python train.py --n_head=5 --activation="swiglu" --norm="rmsnorm" --rope_base=10000.0 --qk_norm=false --tie_embeddings=false --init_std_qkv=0.0199 --init_std_up=0.0199 --lr_mult_o=2.0 --lr_mult_up=0.802 --grad_clip=1.0 --schedule="wsd" --batch_tokens=65536 --dataset="wikipedia_en"
MLP neurons of a small language model. Each row is named by its layer, matrix (gate and up: input weights) and neuron, and shows model dimensions 298-447. Each number is 500 + 50 x the weight over its row's rms, rounded and kept within 0 to 999. Numbers have three digits each. A neuron's up and down rows have the sign that makes its largest values positive.
A block is one neuron, or neurons of one layer that tend to fire together. Before each block is what it responds to, as a language model described it from the Wikipedia text at the highest values.

Responds to: Words opening or inside names of institutions, events or competitions, such as National, State, War, Open, public, Railway, often after "the" or in tables.
L8.gate321:587493476491383502504487508550393512515405524557466584580395514570558518508570504465574484510458419610531553573637538520463507404448468505536441518480463525560557498485439490585535533527425522461549511480467468436518439531494469440413463488535468438541580492578456520440514477510611565462538402473476575480490446495457586517478584535518481511502450543542564482497461519472467458488552402540452465516551433533406496570568475393414501617484482466500551
L8.up321:605579438491548559520532560486495533502536511479416446507487538525451494412526492488559493524560538477487544437510504556511559405465454538493481422485505403466540424469560481406490531582494472450474397516453469568513520446446551541505535557556430479412469475496437512532403408541492502552334475587611571455461472477483553449414558562517560493498544512394511587514511505456467560480545505522531537578458362447555506524589492377446600402561559461510511
L8.gate434:462522564492487512508431480536535469530524481493495485562511490570442442560587485543471512456532523501492555516519511537569511544658489582500520496517505490537403470364567480451377578487438414438623531504507478496549504476521473543457472517456503471566490382553533513528499449457511461479495475515510550447464482505458436521504534586409400467530470433452567501541542429561460579551470441580483540431525513537427493516460460542540509569518452542492443
L8.up434:590499430535454496574537509520463548547445523536497444575415443561418492548582511520556526540421455531409479448594439474576505561527469444499502538488510435507527426430548444537477487589391476522484416514497506540532529443483471550469566543469572502529504404473561507556523462442507557523489499557435579461445532549424462497428482389399417473596478486547496548465539458506521590501491396472476503420433448548504409560574462554550393454534495495453454
L8.gate672:565450502492455540543582506484489456436470480476556459555511487539484537538519518537560562524506463550500437455387544439479441503470485513419534551576501574563540434497514497488524562540486543399458450458487488479535399687481439562474441510552438572495530512488607513445513466499486491488498487525558513489414503578552469551538525565521479494562469480544431548440531474583507463599485525566492480521527477454522512408574429489507452474510528521413471
L8.up672:490350527516506506507541432546572422476451540436571477507540522469474516570532460537566582510511457513497431450478504586463494582411491564426547492441384552588489525554478498536480392563390471475505409450512470501483505590420516453502477517565415577510527548440635512521446447418579595498548503540551449463481524580498396510528526573556568530494424499534454487478523532534506417563451527548449534379553512520468608441560373462446395433482505582382474
L8.gate832:509464489449456451552523504465447481524446550490486495524500649462408382507352477546515487460466530595505468499559482473484522513454561453486491492492514472557485444457521496498540465469452448414461545504475454458454464477509519487508508450542532417488451425478587495499459442579434550540521510542504431496398472438400486471548446505396644502464499413550459561483558463484544489550489575545568502481533604563542470482559509499563474535575575456456604
L8.up832:554579482525487566486466524510587455420505478438530432472487476533467525517515423468502609548512536457462455503544479647542459526484536457465533577482492466425535598408448486482477452509420492535446435571542583478502561579449476498522461490495451507580529551388500533546553622475491524532523503433555533437492468546533492432469487522538481473490471577431467571485539380486452490529576479555476466488530602540471539456554541552520368567488523561493521

Responds to: Mostly words about water bodies and farming, such as River, Water (as in Water Resources), agricultural, Freshwater; sometimes name pieces and other nouns in lists.
L3.gate28:531371506531446508519569481502541585479527578480439405541438519475471552527415434457514463484490517445561491541496462502430543382535484507459526619492525496558568473473525564509546565523452406496570538424411452478475513518455461405482529539507520582568462480564441505535455498489535447522450620527545501482480463515499467465464523555473514559447397445493445543480483549512549568508448447507544517428467552537587499482459564549572623559564577463472484
L3.up28:493513439538519491482520567519516564473567626494490401585504580488478543516440395472504524524467521428424518508552529485444472503531430429544419533499544503499569489507488551472553557522490499533503576445392479520532499482429422446522603465444442627535447444549465415555472410462523446440470631565520503531479465471492464495431571480453476568483397495535532524507567561503531555548457389565443463466517503481603495505463491523493461537631510544498500
L3.gate213:496511564485497484482486480557551510470469515480545497450486477582529455537483405480514458379565514396549517444512565491421474488522506549472467569552525411454512489503541487515518468507437487558521520462516485450560493541499512456490506503545452571554471517567565450502488481515498496514536560496528547527447485481471439495520446485521506416458484457516540563573451449596584508536586535602548483461435516522473566469512441502548518627514412538450399
L3.up213:568506459497569459606531527546481519491462600505563559543575518632493478567456424498505482522501509382536514512384534508523446541479534541472505516530461470547537540451517479536508571536574509534540494541536454472444448474532403555409550535539495417577439479564566577457482385524535488507550625513542412497394458592521426600550586543556536491545471434582563491558455418491571479534523538553455537371508499639459531468562462496492552573450463495463512
L3.gate663:459495507524529458526500518552492500490568539540619473477417525463442540551564544527544446502516505447529606508374541567456565498471530416579498504406510501465520439407423535541543514544596581485444454523538432524536532499555501486471492514562636552570537430464429506496447418479506477472560530536545416556452467475455528505515493470477451473452452505544550549515533482517535525461511435542596506494523469475482528517503483525540592457601480415444575
L3.up663:436558535480563533493521491572476452465432509496622528477504468500446432414540404628551539486474444511464492594466576519539525496557586503569516515369419539494503463498488486493443505563572581583502505528579436473539495459422501401421493570548540490442454491570541496477454488516560494483522602465464540507503530535449460538474501463553496470475511537510509525469471472531488518423488394531554441591512536456493460419533534452537552573539473542472515
L3.gate1149:502494493488502468486517529475463548563545541456567497466577436538546502474454498493484548464476558509525530540590524497505506433507517516568567586493506605466486609455517498450460500519530517410451468538547483494562420531501426515409559549455438559682465448470401449513525506499486487464592528477618473429498535534477514533468509495512567464539533485595509435476423579529495583471422595482465418519496482602514491493455486605491484487494502507533467
L3.up1149:537503494522457428478516532599517540557545550568490516453558433594525622425540534489523456578526463551520476520568519530491583514540490508588604481582547434438464588491573456453541582571453442504503387472608552502596528404513419472493531451491531540549458521491523468486541463462525439548497547475520546481486509486431482524487447506512582446491456499530487444434445419494598527541444553533423436524470576548533449520447471551529552479535435490485460

Responds to: First three digits of years like 192|5 or 187|8, plus history words such as historical, War (World War), Queen, King, and regnal numerals.
L3.gate196:459521517529545426419470495559463440420505514527514544480477459546509494489443432534533416480505509427526468520486536487545565562522459543463472529570403496504499438533471501559470525540498486464506554460521450421533524401562503529511514466491533458499417527511454484512478471560443541513478462499488457432411480514527540476432464536430494510489479430433512516520495396468502576536579535539520525512543466551561419378453586474526540599517492465483476
L3.up196:450538572453551474502457557503429466451485559508502460555449477457476460566422508516521428491498506434465464467551486468508562491518586483514516461548508431516394448507483501535566528505478493570466470549493514510503555484529444533546488453486478453555502523557443558484463500475553524453453452507474477479413442413524619479533523474454468531482585450474548475501543441485524520420560508561424479465483512512607521502475541415562468594501473467595535
L3.gate451:438529505471619460556512492487484545590493419511475566521509445520425443534541543504569554488536512539462455522518476608502540466518378555506493528480550476508475481466532494396486460561449554517504526499506567604465519577494471500536456472486534417493421488401431601508452459548510452465528540576560467543566487336578451479546537562575577501500508519583468469381570395418499506474592465463535602504553435557512554464475552486488477509453522513429513
L3.up451:531559525575498451454512414529599535534565491415408538453429490548463581483559424449435564493470485571492531503458503587543542492531606454425502539525492508426547439540587510517532543547496462627537385519584486560513419525451454455453533388449545529532555507450486487551483478531567491471526533472484530502558473490494499469503596513462656528549407560561515478466435503457400441568456488513394520374500454582527573471501528562584566475515552512462469
L3.gate624:516501437418561435435629467424516580502420472522505442510430452504528489438499545425545524589541501577525467485468536537486551447523437572541439527513583550504530487527486480499513545513564475564460513520395509609481456490450436604480504562359533507523477425537555429479428441529457457411491493498515495480432558522546485433522538492559535547481612531487516536499456468447456547477608480549460525528451470442511479604512482442494432581434460560448476
L3.up624:533456463412532466474548555421537482525430462511518545573474581393435541492511452473471536589489456501545510550519423456505562452514485572474523549575489527551529593520424551531518535549453566560505436525497427478535535558455493546500454474448420486510442537481500540492427392483502483390466488619456407570473555561470423476381461537471521447460468540453461524455588440439415576496497360498480543505483573481495632533533537547458461550491346584488456
L3.gate748:500546520540501540481439395394512532436509503457413404558485546528504510413565513488480553447431491489486513476492465491526524455498427479496542448581506500516508502577636461457433466487556581466616399487578550454497615458570470463586408436550502519491427533569466467448533495597489472489404494443557446475405473512387504528520553502493551425509511500585468506465440532515467442444401515453525530534534497561402508561458439452498476572552465439531449
L3.up748:506521557532546550407433449434517475525480478466469538478447550546437475412404435511471587520468482573489592573404495479528476494495559453475519473549499544440479521570540411443550607533483627425482448455531512536453549570534470454533477528441457438528524486478516496553500492448473487518443428532551485569464502620476490621501552481471445506519580429536520458466495457491513527501577477595496482486526545493501478344501522593491418515482566514540503

Responds to: Nouns or name words after the or this that re-mention the article's subject, e.g. the film, the glacier, the college, Marsh Creek, Norfolk Southern.
L3.gate105:478482544544500467502615528568518675546453552554508496509497607492512544468635482475536560503489418446438488447428467415577469570462603532478544414506395531510571575596489461511518503495527518503565491466461466302542521451485463471488513574549483506537507538557546575395489517508589508487527509378492410429469507489572504546522439479556504585517492483486468549411453520560461571435521458431423499491533527502439384542513569473426489493480562452514563
L3.up105:536450481476484510478573402483528451495476468590513461484471499496471493406541464459457415586510512516488583560411585517441511419572562511538497486537560491558496534411525504539550477589490535546438459544385500537567524455520531517447482639429469533485399462553512514445420486453492497489482501528527549558472505576541527572499492532556507515575553483454494476433471491436487596498544454652469512544460493601391578481461506585488462475542472522504588
L3.gate364:477488524503611597456491417469592631472471511440500490533526488497510536459429553511488425496468490563561479549525604553436597443500535544537530445520450530535493578548415534413480559430602620506479554432503492425452496550530490453491515567462514449476482495454567568505562441561477511490522397520516462538411422479535528620467498482438521591527411467507533534519483380592552571610493506493494575503476492535506497543507493412451514477486512525639529
L3.up364:500504476403457550516477510548590475494504512466535566451421512444479519432406585466519451547488480470454475549464620536406520545528560528547522518434415468479399506540508541393490511595542634543484479432446492486553582605481522540488455549410507562552483531444439518517533495448530525585609439537569556445523479541532437594444566545504559512627422576417454474476516457493484511596461470512526519439492443501492561517548433567564521446470489543477551
L3.gate524:458532470500486436544470447450455516489540520583525501526487452451450422433511499518628459584447443511480467509460569569513616543554572435470568508491435527480446424553527464468524509509609558497595430502515500427553469515417520462519487542504418454391504527570566549511518552578421439504503491484475488461453519464578556596505516447604450473503538474519569445411489456524511588471532609575394547415565477558529543422502412438479427428555532474466548
L3.up524:492462496504439597488514484522467576565470466508410532449524558456517519471446506469630498561601515531552440528536567492459563502496475601518512471554475517481331514511542580515417454510419612483553492449512516438509518569514434543396494621494491502572513456475512608540397483536614530588478494445563604405596479504474423618491470490449586485516638526440527524476449388484500589468482440515450491566474577498495528517497510520368458489438450489468460
L3.gate614:508525539462537591538545416530481483514568527538443520498491498513457526465535520466390514550531432529542517527553472556380491438445511420388574557539483563487484508590569544470500461529465500452533425599489507523542537633542447506481470464502455554467529520519521522439553454494442476497526546403563595466546478473529482544513469470450567563540473552511481495477542542483497573455493568480487493582489493507558417602424554448511417502528455565516518
L3.up614:483615493504480408423539475575500536517600479496564519516494565461490470525598504473535516459528516487453473505470542521516465520510566514517557431496495523552452399547552446425466608506544539479572470536457448603520559551451476490492516536439539534498465474443433451561489487465497489521623514425479634375451452488472514468467516431522482467536519449498449530513608530457567409486484419520463498453530511469463524465566447582426562519481397462519535

Responds to: Opening == or === of Wikipedia section headings after a paragraph break, such as ==Career==; also the first piece of a split word, like re-, Ex-, Comp-.
L4.gate694:522481562504454577436495471491474616438557492439529469527409544517549456497517442541496594447487495544446420459454436499565486447452495394470533405489499469489554461492452613526505475492548525467516505523452444466515534531464517584616515568486508495466509504491531521513481454462398527463457477533542474471531399490534532510495531453356433529496516453565476434500484450458469503407434568492489569453519469490454378455470464409450437467479562420538586
L4.up694:467480562459468506451441541563390442472481551476529522523503513474562520468406495508470486490621470526538478492467447426570541501514482547493435606514567530548538509475504518439475434448457498498497493531473540486607515484460455501409452466398535465421495542519484578610427496548502397505508495548525562514444481536551568517420513434438573465512563518585547463493525509464531555457439538477471509457497502427490519526437504452493493492471565569417510

Responds to: Mostly the word water and water-body names, as in Water Resources, Waterway, Underwater, plus US state and place names like California, Bay, Seattle; weaker scattered word-initial pieces.
L4.gate962:463469473580449466441476512399451491403481570435583532411574439533480560629435499508598434572430524441481488483548534457503451499414532411528515538557621544485521556506426590430552577498444516565449529531541528500479503461525459589514578512523426517588569516456508525514437576428428532597571515535517503524524490537389644510510462507488471447537461459525466402497480449529512525509528512564487539473464419480537489414503541478463596570406497433508526
L4.up962:412375530463436427482488507491505511365569587526517448493487429454492487519452566479529537537474466495528518580502570472498474438453517560509439608466441508555483539410519524601570588505469532511519548510563455527534434466490464545471495490565497568485466513592548488494425502513430502498566498486538495434473404540495606426416515503583476502544452417525546487444502503417457564510470528462563455444434430588530528469560510393519488611491481476442581

Responds to: Nouns, often the first piece of a word after "the", that repeat or echo a topic already named earlier, e.g. gold(fields), code, teeth, Tamil, plus unit pieces like m and /s.
L4.gate955:588467506537449524467531514566536513463587452402475535502455508501380533475546492467401520591472488486508400510445396538473539548515554485467397455515450509515394536464549519545512476605531647428598551480430535411502524461415415479555498584505588497484572454511520549511470479584551472467508508421488483435463460511491546504472479492564519537501464508531517565410481370459476502468487422511450485555515488462498602509545535496492536472427460539525540
L4.up955:546483525535484484457532479594451581428387514539455529468512458459426518519503397491540429419490564598509431572589622486407563455473662531493532550494511512454580494480470526494541493452590441490414576445436445472438512490399444443502427558549512550562601446513512526480529560585517492564514429537552498456511403493521564577480465477507556575543504499488581422422466410506465560454530548532510485542552573501506361473500501461500441519581520524482585

Responds to: Common adjectives or nouns that begin a fixed phrase or compound, such as real in "real time"/"real life", Modern, General, plus role titles like chairman, director, coach.
L8.gate30:485479451524541480540472475529599415440556453409556438503505554606452547527469503361469447510496462468486526452524540544382572499531525555483448574524488465457563450362504403525582408550464461494523504480552423574505491574505415528483527452536439547492494479543535462407423484508534440403584551495520542520416479489459430504500477523458429497464461559490495525523455543611516554496502472475533555496501593514555543526493508442420510461495487401550439
L8.up30:527524512526435510528498438472566519552606582450504477466620481489329510472493468475523525510489445454543609599584549477551502534583513465496535460530471475519544395453592476581530423466493466582474406465545572463497467518494491607428410472453415526505474563530419470520482494489560495458508480500522541463477508432447416593478540393468517496486387543471482462541428495492521533501504515500559496571464547511534435566527487521417446552536444377603443
L8.gate36:507575433487538407469487500532481606464496431577539482513475482553516543429563549524455529584543550476583426467457519517489488471381486471509548578476433537478528440521414510457522482485434528562486540467431505518618523479465478538502544503417557556415481569589479555492577446519465460425475466493432440474469535538482496508544501396455557498421448518458533546491507557540432421420526517540492468478476508519552393502499540454527503518561511474528433
L8.up36:632459472494553496541493487494509515528503510518490454544594517498432539423482480435481399529528435461504565534511466452517508509527508508525467410438463546546505525534454473572431493466432562569529449429498424531541617546529535439523507489516483589574496605401445466517496474647494560488476550521438561519511541579403596538505501481449541499612420479570467553470540630533514510538586506491488533493562445459520395457569578524508501517530379510535499
L8.gate392:457474500408569497428502459506621482465581519436499484526537500555486480485435452567573440516487563475559476481479519556546469536528548417493442562449567441455629488491551501492606436521558527532452521483500443511617492504543479456444463486542533472563472558458496497561565534596506537518479521437650473546546477526535518505566440503453477509481472599521454504462554556418552508426436501504542507485469551498475470426559564360577456491547501550597413
L8.up392:496488423510513567544513509453570398510574545490549436458494451441442534506498538558552538515582478381522519482486542580518523557577533500505410467468520500493507431446510473527607526488483501503487524469441577541561516487538517548424525559593570483512594536566554464489533563478547425529485511508405438503388484517471476433529522483437517523423475615530486564560530482432476478571463513560509521543472476491450508522580471441534492536570438486562538
L8.gate1154:536497628523574439606518461576465489431445477542638588559531529514509540561483474519517455506534546445442495564511523553522526484525445561523514475467505473482399434480498503518518521564528529479521473528525508507534426549536433447528536506490521507517494468526505491467506469510507470538638521563428537524561420520550551585598469468542525444515555477535417495469431493481438506496497578463538452490601557421470501444617587577426605465525510544499447
L8.up1154:533529484478432496448493485530591473563504507467553515477480430429500554556510446557437559543507432541525498514460370551468467492494458495517621553463502484491527508434486399516451496484444462550396521489562526584534463578490556437504493370533451559461467479522530490416532522498430484563584563484499517505511489572424551426506521487588557485524439453601458521407498560532477519544455534509526532493529493519510519485479386544360618473536587500496535

Responds to: First three-digit piece of a year (201, 202, 196) starting a line, heading or season range, as in 2012–13 and ==1962==.
L8.gate58:552528479488513529419582586499526568494419419534500443412522574576555512533583525451489561526511602534507506614417512441509489620410507553473594488506499547480433583405476487504516565401395451488429444505532440518552429526512460505525562409405523555469454515569509453483537556535457548453505480445460522535531484454531505489535473484385496540499544444433436493435569444478424512463455484508546473465474471475508470538500497510433436516609398472517527
L8.up58:581460537458514509496607518543520443609408442469478425531372484503545512401614489523521548507456472468411540511498558540550475514521520565396396486522483489523470534525428477532517467518533558473541444554445504401455453515491402559528547473455469526503606400557511547447428431557548468480544536422515530515510549535485444501475568487453555473575496555497527502453519518512567602524506441474484546498468545489388563512490582451505444485494503450562455
L8.gate289:476471493413483489536443484450586461523490548436448488559484352541487467534470465468468593528481559582468501407516528395597449488559560605441535538492440540440597522515594585585547545477472425526491519526509514505509511436513503581454478520507431512449498597514429491437435380545433536407393437434545493509488523573421472383508488580542487434486455523566485476407483477467556494432449462480521481455454528452514480548522581492590495561453459576484581
L8.up289:537456397609503461577512437519484577531355519461469549485482537557471540527528539565469576464527507537427533480491425448563529555558509600397509469560567489561506486444500466451459473524462528522526440593502572544466521474414531431588462532483542499543510540493513542573447458605475515473514426648546620495538570519599521523464530403573467499541457523438498491447448416480571573471405460498489400408448520539515560528481542501508534476525485515431526
L8.gate604:473494584455438559511577458522514563581429446506492549637454558491408439476495438463528479515531525559517475513508432487528534484487530461466526477484551458433536491581478600496478454490506448435533589490550433511394466433457503541580580488444484495483438433522506517348480520475490487517447421642436488456571528558501568490471422474486599522507547467476519468491437485499421553449513556502512392568539469539618567434436589501478492468485479584527496
L8.up604:480471615459492565493505461497496531485460422455450546584564541524485576491469458447467452497540528576521437488494524451465542458463455521502488540572518599468475467495561493537521529498584463436456577385646469617481497475492462488532524410414495472660490431527570461586404410539533432486501460535557551473549591662489482396499470454399512531463509515483335528454490463489487530532579545453548610491548425481530552523500524501564501430529488510518481
L8.gate702:454491448579353531536469531490489460486530456419413506539416519474549495449481467423497508449427437450471489472418458465507520502529470418517510575485576496513501494563451481546589484536554525531406388477529539544530485455515523509401496577519523500579532514482541553528496529457402434569468509540459481556515465587480505490442485580477453488470560548505482433576544566457485457543508550506486408493412541580485529489561413455369556502584498571479554
L8.up702:384489545478456619489483530506488462493448465450478469571514564481506583493385504463468452425548472599441397475455483453533567424405496476443472518474502584470458573541533388528458447530497477485510460482506453496464458437556398556532559526467454509560520508443554590576445488525531557509511508488492445505470407486472428583525490478568496401536525492478576510536468463491572447489484508511500382496549454485510476537563547551559506496561509478460462

Responds to: First three-digit piece of a four-digit year, mostly 190, 198 and 200, before the final digit, as in dates, film lists and table cells.
L4.gate235:497520441500421431469461562444490506531498514502424473632471575438645518517440423502496550470500435410517561493533468445483531447545493497547531437515453589470439578531498473518512569555433407561470423439451519448480502418484455501495456510512487381581565552554490492443504491542502453556522528517480519440409423524475461550559584457547452497600519562538524545490418474432455564396513522458477525432411508467514548489547556469517508462447351648445575
L4.up235:522490374476557605562529482545546457421487485501511467498514446458499539504518549552482500514496462557592459461364462482532584502413467574503545463530471489503531421586509570470385504464413553530539512497519461487553512566539472518539595476469480485522536423344538480447519420596483568554541491551533363458500489559417534477459531472537521520542609490445538514434639514658485583462641495571564466573521539427528549626477489513412522517476526501558517

Responds to: Opening ==, === or ==== markup that starts a new section heading after a paragraph break, e.g. ==History==, ====2012-13 season====; weakly some mid-sentence words like dropping, leading.
L3.gate425:486445471505481438500493519472412560504490402585442480422450632393499474514452445527409488476522494508450446437423496575446502539574481621518564514426516428442559488545492477483484442521570440483535511471500517403544585538474461455464546518564456548482459478483468515451462578545540484482466543513526557560498474470472557549519569496499474580617524501423426494491508501524436484403498522566483501511412559531427560645554529504514399537421443494478505
L3.up425:493438467500484504588457436484422525556451455539493452518564539547602500516485547492448486463526452529437556519489472511512464488550479512473652575441430433406515593504502590427481446500528442515524591549484531511531440497517421486441550504493494487459460426482443469457465642441584481477425598442502531581515533509498462527467619500630459508517562484460449558500514525487482545479537565451460578547405517470435519547468399461560424573524449468483452
L3.gate559:511525565474488500538554500615499512463463517435570460585446633469454414489466476522527600447469442541407535461545536465508488562447503524502501530517441530505453525543410478433439466590515561453465518443436395523459523548440473505516414454522522497397471456531532601590469424531417504500423488487560460505542549509489479557462515555495556516463481517579491528473486484481453486509486608434539449509503558500520381365453547421539410459498469530497573
L3.up559:459519511453371537502483643521583565462513531442541484458448609463538500565508503466493535602509557507444506481452452481495465457493539548472445489397408510562488429592413451467475549591423542532471515445442488445590529518448510504418422483406572534513532533592536475487499472561463486484540532453458456479503575563404504516503529545476474532513425464564496505462434471476636429454433502558633474471424567427498530490445461439536472460499497522480585
L3.gate812:572540540488533509496614541494526424420452475544450483592552539446596454496525473467532419571538412521500455513504507608434508493404510535418480488526443525435516400472516474465551497414553481466566527457554476549488463518429458545449485435471461507448495457508530456475479523440507595445491540552573592463542521604530594477500585479468472547519539546406386524318481541538488383451438441555490486482492500490534497521527502537537488512493451520425451
L3.up812:642488501483527529550420557511491436575463503532431485559512526538559497540596591535490482524505425560493506474580577509470492550417501460455522469577459447410457493558549448538496433473478543431619467515459517545509453486530516459478526502496457548394498513528573526464550525486445520576512547477489495374508407459485518478456510428491510557448561610513484487410523467526501382475523494553457415450484474423473490524430519556474446537494469582443411
L3.gate995:390434507468516477448495507442508481388476486460598471536490567427448469580418516510451580582520563521560420385447441459508454435468479572563450591443439583486548461533389507531424413483485493528431556495553480490558497451517494489441471577549476491482547474488452467553536398464520462441499510656409463474512436416559475491457542502576591545440455491481507504510503496494433628470516444542405540584447503436447393503484471475544509523464496562487541
L3.up995:434468526550486404539467526510535456468493455466558425402493520480498413493508487471471552530546525545547523423484433551613483516504380561527480423530478540575532461553535514483474521587557457565445405542456507476430499375492474483419438450606390375554516532475517546553477456476460483552544446580469490436432434473550383478411511483556497582492473459474508552522529476499464576397559454534401566475485487461390545451499499454459510474474479502490508